config.toml
n_head = 6
rope_base = 10000.0
rope_fraction = 0.25
init = "normal"
lr = 0.00126
lr_head = 0.00648
grad_clip = 1.0
warmup_steps = 200
decay_fraction = 1.0
MLP neurons of a small language model. Each row is named by its layer, matrix (up: input weights; down: output weights) and neuron, and shows model dimensions 192-383. Each number is 128 + 32 x the weight over its row's rms, rounded and kept within 0 to 255. Numbers have three digits each.
After each neuron's rows, "fires after" lists the tokens most often just before its 100 highest values on Wikipedia text that the model never trained on.

L7.up925:091062124102119085180124123119173141089105125123110117089190107139077070130085157137137126098127072096064135122100122139170125149141100131119130152119098103126220111123169140161209134150190145134123144115114087135175089156157128107135125179106169129158108109120142116143091154071141108179108115058141119198141134094125134166118153163126189162148186118094105124104087115139126117087194099172124179111090126170112150120169153095072111133083074144131092127220109162149177044225136068117141172172155134151215164187185129110120156113171106095151048080129109154117100096126141116117
L7.down925:115124209153062142064115091092084154095089113128181089179113188144176156191149092096191143112062079145189181107119114121156160112095171137134103109115150147074107167076141145062163096147131108167145172114120137127129135195128162143154133060148124141130138125157136095077148089087099146088131097125121074141120136095143123098192083095121090111064174135152201074150179166107100099088164114103143097134064108117164132114111107133153159143142162121146106098047160115125095132133198119119085197091142143149128146154142113092119072150130114083048122185132137124133137127112109127118
fires after: ".", ")", " |", "|"

L2.up179:153166146134048055140095085112141152150085110068138080081123038101137139108062192139096106105124156132142127152138132097158100134141117183088117098083109124130074170081127125141130109124203200145116149169103178113163092097158137135108113148124155163120134183056112080199151142096143153169145122147168127156106065095111177167134156135150117154077151121139137145076058146120126130158152136162118186161148130077098134117089095163157112198094148073113135098118191117093144088113118129147087113102118125122177198084193091165130161092113078098120088145165155155126128126131095131109
L2.down179:090081075145182176112159152140124105091127158175145159184122240133082142130176094086184140123149136084106152108060096184074105117125121082114177143212112144146137066188103145132140125144051093094121127136172099128103154180111103132123150112192134098150099071111169183088124143150112125129118139122119099100150221125145083070100105155088114156121114100108137112164168082148108111140104122100138087101050105198134140135183100100105121052138134173142122132171078156107099216103112117112168109140096149141051097171110141062121092125119139153085170149142185117112150128153203153150
fires after: "\n\n", ".", "=", "\n"

L7.up84:153087138077137124099160094132137087104089134101132171135068171147145135106095115108115085192100166159152200177144170150137130130148101125131133113170090151139128095124116077152145114134170100160179106098197102134113203077127083146070170169138155154052126151141169114121102137072147145146098111152149107110118102124139126130142121190118135176200112137143156146189135126167160178072111170096143126159132143118135112101110098109128079165168133148051135127066135137140113159115108080123143114099127105085167064102138066085124152096118076087095128119162070162098177113138117096055
L7.down84:168068112110137115159143176156060105151158159139145140154082105142068154133124185127096103089133079143105172083143121153135095191184166089161132136091132096053134113158108117186164134144135082155130149123108159181178149141085133114195130106151097136124145068200160105097126142103120181144151097163085152054051118092192181133111127154125127126116071110073078160127143120114071157108079107132101131162098092113138162097129195110156110100152102094147107104091157113130108112141074118146094161109133159142154157200200142163084072111116105106104117122110116114087128078145074169157
fires after: ".", "\n\n"

L14.up528:132167101067134093117112139071116196146152080129149068164073119131147117097172112142162124121118205158141155146143076161120129185072176127093090121136089164165129181145099135125172150132142181164079082140061122157127117135139129161061161118141102111062091118172166125156080143096123123112147123122109137177136139106104192102150146097102148132150115065123129099101120117126130096105101185165049140149138125114144087074082175099126154158169126108082168151099086146066057144147049083124146082123152134144140180115095121106128195108158217138081120156169109184125134108106132180141
L14.down528:053146173059176202139143132091100122130074105132094155025156103108103201157117100163153095090137164129160111101172081071143148091108159132114123153132172163122102199137161112132132145066145079113178118140134133184109129172105112139142151174099152112183132145147059141089137135144171097110121152141148154027113167091143069134163088129159104081116126163114095139113101080065134156165117145100158139130082104115129149082129151155139139097164137145112158100094150132184159070131121150121176120136142147038153101187201113120132135141069088117141116183107120119110171127139076116059
fires after: "|", " |", ",", "\n", "–"

L7.up73:179126107098158089189184147139120141166164029118148128175131100131068099074145059147158076086089081117148160150146182134101119083080037117141103151118113144175111090127137089193155139101154137080152116130125159130139140176116117135071170171127149142103144080185150124164153111159143124139180083124123162124154135132138117136118091160120174132107161119120120180068080138140177077167149138093092063121148113131132193113063163111113073134177108131086106119176162192135215129113090096085135137078139160136173120171178110108123142078155128121060100199111112181146117184120148111083
L7.down73:124059146146080159110111101120167103093154122093138142073141142168149130118145144082116121121136099108134140103127089087155075140154115183105146078093138117151154129097135132101194067105117167138136067166050150117114118052124102103173118076151131103109205154180049091111147128140090142114156088155111074129079100105135192137050131162119116122140097097161110166100174129187062146126132146077127123129162198135134087100187135123123142142157171085113144141053157139137195106090128135097164206125120143129118115099149120088134137100144116148086157094093072095178135136109073138130
fires after: "."

L11.up294:161118113118103088152111131156170173165114139173196168113183140107120143131111122142086103073138098162169159136137133131161137103102148157152122167137154148110193126055149095130194133136089124160183154096133130118101099123150132141148123145158131204130075127094134097118052123143182119129155118149118219132116087158200174126139128131119104116164146078143131055104126126132140122187132114122194114172122125073130147112145099175165167137133128142044125113132118099115159199153050088120093081123052096142192137142092073119142183182116092121146098155135097119142197160150083144101
L11.down294:094187143132164166140155083150104143129139128162142121080109140123117193120123075168144124157141117134117143167100119142116224162136155084176165084164144147149131104145143132089172149179132167092131162164158188062138145140119143151098121080115171073148201081116177120146052168150157146168096097166195123125126161074128153130115156093167120140103158121141150102154166136133137144127120131113096126148133147086159101224143138192144134110112134141186130079110201125066124108070132126101163129059117148148073067122140149146097155046094106123152160120150172123187117190117116197114
fires after: "|", "-", " Arr"

L11.up1468:135102140107091101136191112164121106112044090135068065173133169090144143118116202141103080194111152071119137154117159153162136124135119127120164138133151176134202139170167155148197133100144093150075194136161153121108168175117163176139170176103121139127131157142099073117176151151103107134131111149080157151122117111090135059110098176148079109173168126168134089176137149131106139099062148136110112213169140134147187153089115114183121111102121137082105191068109107119157104149089149145121160119141094131152153102169167125031153115140128161124104115130169114187117105161109094138
L11.down1468:167124111120124138099146050160132102075092067114108085105107168157106125144106171092106065089063096150112138111100146107116138154162172148150158077086101101133125127174217137232127130095131152140175121133131137142129092169127172153165151119138098090153145092133116182088165124144123118132067170085109138110129155115161171100154136132083116156121118129085137141159126132174091151074105067095143153170102080071078124086169129137121131152096187053114051083109133198128128100115140110103142166064098118136184134148149124211097138141123167125125135141026103094091132137152133132135
fires after: " |", "|", ")", "."

L7.up282:195117131095087133096144153083117128078170112108122143110121160142143122154038143142100092107209145139044099126104106143128077128156130158130122191132125115132084137100087149164100104212076046111118101086094123165153082099105114080124200120158137097117135109146105188122128114138171220177120135159108137155126132116147172151154089109204142125103120122184178158129146132103153067151101163187155162087201206136133136143086097068117096093088131142153159149144082130130157125084122119129117164068142078165132132104149078100130109106087100126103086098137152130127178156140132102122
L7.down282:128155163139090131123135145099132097145165080067044120157119116066135138187120100126166068088126123118094089152166063106141191113142162131156147147133169134116105133111127128151172124119123185125122144125119176203113085094100159095164166151108092146150087156167095223060139153134142160128116188113097176149177144120160132119168109176159138163097140119162131106164142131138134169171163155137148165039129144142156096067095135110073023146115063129143117073144151110103158165067098092191117133144067106123114040102159133117118122120152151109084106129149124118140101173105142121122
fires after: " |", " inter", ";", "se", "F"

L7.up1228:140100119104152062124097122142127133158206146080119087126152120142120110111136126182145170125148125141132131107164159157134136109167178113079127177104161112114098097146089172128106177180098166130121133078126155122189125087144116077120165110097106164145041127147106100065123171116069182115111099096127095157125071139128120117105113211082138111165129147190154128138102122117141181151113171093149108122130105066141097195130139135070154126171078074096111155117150136214110131116144194088100126098093100131178118097042101131137120098139076152096193073143126062086136114126176059111
L7.down1228:115104134137155169064117150103112118152131116210083179118168199136140080116082168124150122182135118175113133140136076126160154117079093121157106072172157131151118108047127142145168145112178132121147113136167083115144138151101106088115073135188169107109140106097125185174107122149088047103080125170136165150123205115152107145152118157128181129136113149075072149131122131110115079128129122158122162162091149160057124139113165117143107129086190187127133071171152111026106142138059140115115042198107138114166120166147132089113177090134143132141093137112147115144154148123083141104
fires after: "\n\n", "=", " Co", " co", "-"

L7.up348:107113199143084146166086130105196072190103173129147145198138088185157102172139130154079073192128108077157132162112165155155174133102117169151121089119119065108124085186115168164131148134174111072184180179161109107099140162136106157145140119153179131128125165170136159079138113151142078161179104149137163134108138124094115125127086154152180126152078075156142111120079158128155111161088127119116116118157100139120111172134155152096151084158116093109111117080141134149229107083143124111112188140138095150139105112129099151111111144146137139099071126129132099130155061174143100105
L7.down348:125052126148140140111047070073129170162081123138136204113115142160140173129137124130063122105106109135132153151066116162145183078184188098141116151133134117108091121098188111186123057123133133101154102103108150135110043127135130115131061108122142118066100128110079104145116144107116093156096186146096116141115109160128182150120138117141124200162113173111118121096149153094088066125110138161131085110114176141090166086184144132081155133052153139156178126098167098135136148155187135088099093134089113088162128143142101157135173135124135149106089118113097083064130199102090126157
fires after: ".", "\"", " |"

L11.up741:089139131071057196096096169195183181130117100103076115092157073092091089101144125145133134137140124125133115195105092119098133124135114068126146151177133140094143182211146140141126143074093114109145105181122127157146120170193186128114085132108171107131153082132115099085084127192161122126161138130079116130124181163156140111138121181075115109170188155124062063063167125086099099107076161144110120138100126110121167096076122099118135121156130136159106121170137141114122158137143150196094146081134133142181152105157113148161171169156134176146046108101169173107127053134100129127
L11.down741:148081127175130098125157115103099117067137183186201101146156171162180072127149093121112127096129147109132114111087156118129105133094106067155119175100149135114144110126146131092163076084181095144134155125144099067179120160158054136145167127164082143115133132114118106108173155101130170166150133165117165172120097104095178146141106140186114155122105138089169165141096108120140119151135092147144171166136154074102167156138149105125081127061133082080096120134111114173130058137159132145116137077153152127100214142138109144160094118120144112122211070197127129186135151106165161107
fires after: "=", " =", " Cer"

L11.up818:146112152141122061173161091116135130147124138162108069098089133080159153138154145140131109154122088154111154157067144150121151076145164097108081091131102158207165164109109155120155124136154101078146163130187137154096109138113124077147164126116130155132117072185063175089113081114103144135120088073129153106087128089143161152130127101141186070134110085150157137176156096145203122088114138079157140110102164139133096144081120132136111129089090106062163141131089043138153127126109061127228135141141078127191159123133145097130151121112141187139142148154162138134189102199150120104
L11.down818:117097117154147137124103087151157141102079113147112176153088165169137098148147135071085187103189179090098133148101132113122125124131127154159139111113155146105152164130126108146124130161128090057077144157161152130116095196092151144150135141121173097126127153164166125156098108145091149104131113123148117145157103130128126132168098109164124123088146137123113162115114092184119102193085109159118071156148105098169152124140134144101068178171115071050163171122176145120082181134099130112107141135100108070120142144105072178106112139147164161083061132124133107184102088100105180128
fires after: " was", " is", " became", ",", " as", " also"

L2.up124:164111177115122154095155137129125089172149112157182103166150092081115139114169088123118113107123110139122123155163130112179157158129137127150173157156144137082091174137132136097110141096170131098120096027132152072192168115109102129154114076135149052137164078094169156164168146131148126131072095083119111134109095137138165158121156102124083079126152067112100119164169109107074154109183150081138156121116135177187143125136104129210073166065210097144180101058128125099105101172051117127100120098097107093168060171112131100154117155135155154155162140141106222045153105151108129135
L2.down124:087194065099136098163096098106108135109098142112095149072121119125109105148190158148107137181097162128138130156144124166110105167131121094078101098121150115169145096132113121132104155149086141110157124184110107176111122170109182143154114189135111200089129161185058107090092101141102106105117168117118120077111127126156136083135108142143151127130103153153175148121106121150208162132075131192119109203115100081137164157090084104060199105217087117054055124153090138117151155173148142147163077113188135146045163107117118156153105132108162113141080102179150074195111113136110132119
fires after: ",", " RA"

L2.up610:115095130112119127157096168125116153139109149121176118128158135092118123075149137083100090133143153151138136080152139095144174160114121098109176198089142166123116104142140159146145163199096187127139135091088173123156132137134143165073116154149116135076134157094114081078153093114132175122141211141096080094149113091093120116124174154127122214177148112165181130142162141097096083177155166138136120136132164121149156108156102158128150167124156141050099169111168119105167154143132146139097163142120078092133120055144159120152136192123067139126154129146123152115136112107109075107
L2.down610:124143106123110093137133075206101115137113138177108110154113115143121116138133113144119121141135117116128136143072139167115101140143165139117119142164105077132083154096111131137119103101151084082138104159148153134123158095075101088173136092149128120222134103143126197125048150113112105111058105094170167155115164169122124154125133096098119093058087167132110132080135177101117159089089085158112110136102134117103145100158141088131145076158159084131156106107110091099118140158169138104119073102165148108092079160114090091167159043168169107079116157087116128119136171130122130135
fires after: "=", "\n\n", "-", " ("

L2.up483:133136101106139130134144129148077160095144148124075142121155084120151134153149121150063086092199171170137142193147181069185107176153124139108131166142138172155089136106067110162144159120126179117131112137164142131129119061129117120083155126161128133109153161102101119088167149094103183154103092130118142093060141104099071139185101185076150146148145141108142121164129142126147175120075139170150128089159117132110093118114083136130132090123132107152097144093107121043150146057128209093166163077159117130145133124133083135178150066101107176177129130112073110073127089172152143091
L2.down483:100005118141083129138112191154108115158075111119060163145092115188161080139140178063124133165163110116133113124114080132147099141130148090122115120097150057165060136160118126126148118124149106150083091088154136106169134169139172117132137082138136192149130141165133121152102099139104119143128076100115131109182162130081131091180085122116098131070122115115149134154143122102125116153132067166166122149104106139169124048150124108155095077142181134105061093091147159140124150138157098149113134143038129080102201131086178151156158139075149112097104122128056144180115105131151159115
fires after: ".", "\n\n", "\n", "Personal"

L14.up339:133102119126166148190183053141152137070175126129126169168072152083051102142112122151138144108126113135157132106108163160140170142099140215103144066103118167151154112122109127137106144092116086094154162079128082124133125120119129102125181131126118106087079093126211139118128152148092160117104069073060083172117137138104170101159114124117109156207077121128092132143093100153096152157166116097093117113172064174112089140123114100102150121128124211068156144127135119114175098077049143137102097092147163158135107152149112150082149094133190128099139080142129079136123126102195174134
L14.down339:082118185127117119093132144133135137147168129127116104095123174121108119118112163057136116141186085153109135149144131102109069100146147091120147122119194127160068131140122192156125165135099149133149122167154159109108142074166124123146151140174157082157090120149096177084135144130102145149157085094148183088178115185194120090085118151148115120144169140170076089152162138159103157122090130116122144131136130150192094070138143152149095112164111142099152089098095067156089076209159146188120092129145162088147107095081156158161118164145117119091118111104114139122135111119189105088
fires after: ".", ":", ",", " and"

L2.up111:111106123073137103146143181126181131126145175106096152138095126158161129125114129113089068213099146102092162123150138127120120096056115169134143139101118168130083173126070097146092126110148142143134103169085116114118143092123105157169134103109121138133165157112082173181154099110130120192131112138131115173109148135142061059142033123110109077113147144093208086172142172138167104193094109122159156094086078115096131181129199130124083082145107094120120097108131184119120157073104107117104139103175157162083109118095163174150107100179173121136093118167150067196174170116135105121
L2.down111:122091129111113129079137076153086135142127082136173052156160105092112148143107133120150210088151136059190110146112095184138110179155140088141136142136102092155199097108142128157149110181124132090076169094157133071094102095125143164083161158172121089131058099182177105149103163099178119116164117111149170062116099107162171157140189191132121127144104065097055163078103104127099127144132157101090112149141114133189139104081045148155147183109174116114197166155136092147115138158154164157177094138080116143136134136105120050114152119130109125129158131111109147106082097137087147176
fires after: " (", "\n", "–", "{", "."

L11.up71:168123145126138116121102121104131169104178133121153122156204214096128107119076168170111059132167138132164051051124059136146108139106134120137102121135102155129153119126119125116151190064121095118073088169171088138102126128110186086121109127162081122114125094236130132138114134123117113092117217085101174099180116128123152095121122155099176082086070139133133119084143115092162069152117141125155131124119126120143045091100132084137141131105161138161135119101148127187111168097149126117122118122147068175172094082130155133122161124147089180181122110160075116143142161144116121181
L11.down71:124114142044149109118146128124146135128104119157174107155150155158161136147116133166169085136115090116135135071084141137157131152107164060122122115185135184184141106087128171070158125118103093158095144105139067077151159154115100134136085066156143149094142091164153121154100139137164151113085063170090110138159111162155123194105147124095167158140153136074177099086132099117168096159086123067135101148085152080115117191127137082158068134104170151087123089124161108163135128124137201133098084155092146102170116107142061062179197101114105104117199154100136127171126138137123124095
fires after: "=", " he"

L7.up718:101169179128197147100201115122134094127112144171080142135116112102103117125168116115109089152123185115182056082160099174140099108097156129204074112122113161175152122152150133134100100114138123112137131109149145161077065131124089161092047114114075134111157169157132150066169128127130113117121132141122092164161094207086056106127159132110135100101111161147117128154131122144113102128169106124066121152172061143117106138173182183121150169081081155125128149065076155156158144112133140083167136177030183156122091133175139108112083149067128114159162115169121163151149113132117156157
L7.down718:162098118169136107122085093110145102150098134127076114160160113122131139132151109132136142135121147178131143134154103139147079169150140097152118138172100140139183110142172129172179031200094157127115122210128117073053148153103136143114197156037121167132169111140156170142094204105103129163113129107119114108093140162116213099177135169154116157178123154135120118127133171107141088142154105168130130161108121178088107098130121155106128103069176088179103178109134185080136131124140107127109056099111173061153077084099122128116134073076124125119150141115154137089143111144161131163
fires after: " the", " The", " in", " |", " to", " at"

L7.up872:161118102129169096122102107112134123137124138067145167130141133118138095112124117134117132113205151158138174126114131126103074116104106134128141126128104088108113134163178127139141126140072163126155104097135134121207135132143161110146153153122124088113127176185116079228169159177113231143131195141080130157157109160103183121110120094150186088114113153200098113156177117147132156096109130126155172119102088150082106117135161122160157097102142153077167135088166208137110101132124137093131114167171146142151130125180126163092155093144164174118131131173137115054147142058183123106
L7.down872:081121174114109156127109121141080158119132159163154139077124144108082126191165140171096137129075134158143078127187177118180110097130101146107108061097152152195151167142078125129098119096094088148186073176088125064146155183150134150116109138118126131131128125168145120113071144179174082140144146107110116122145179093157120080109108208142100134102121086076145131099114054146114118166098120139127135165134186151086086130115125098138104119163156144156073122089104083148091167172173149116116174095110114140132129136100211185141123173080133075136172136138144146166127162120098179113
fires after: " |", "vi", "ca", "|", " Gu", "imi"

L14.up1096:125173119148142145177126130137146126116043133130127145097100111157162191192117121167094119132106092092101093154165156092159168108140153115161162122165078128103144144057098131110084137139144072150097145083101194132189110086127158191166113131097085127143112169121159172146168121166128121134145118179153135102099182142147199135126136157126139129150115095115168142118137113097132133118088137108100101097165091136152101127124076102081163075149115148144176164058100104151195110127173156125175143098147155096135131113127172181160190128101120158115096141195138103145138157195160133095
L14.down1096:115162127148143103153137087111124089142178116117138089095126178139070129110124119071143157166154080166142121136155160097087198133113104150103121160172142117155119082134111109160146126166112158097149090141053110092152084178165154155137154142152104114117063117087192084180119042158131135152195157157176116115114126107152183177141111138133151153100067116200122160185079127067108062110094108124177139175128124138122145135177124108078131147075129090169134149116137100181156148135078117159137121178161140128109150133179142159099126156164048109097159148187081153152093080102126184114
fires after: " |", "|"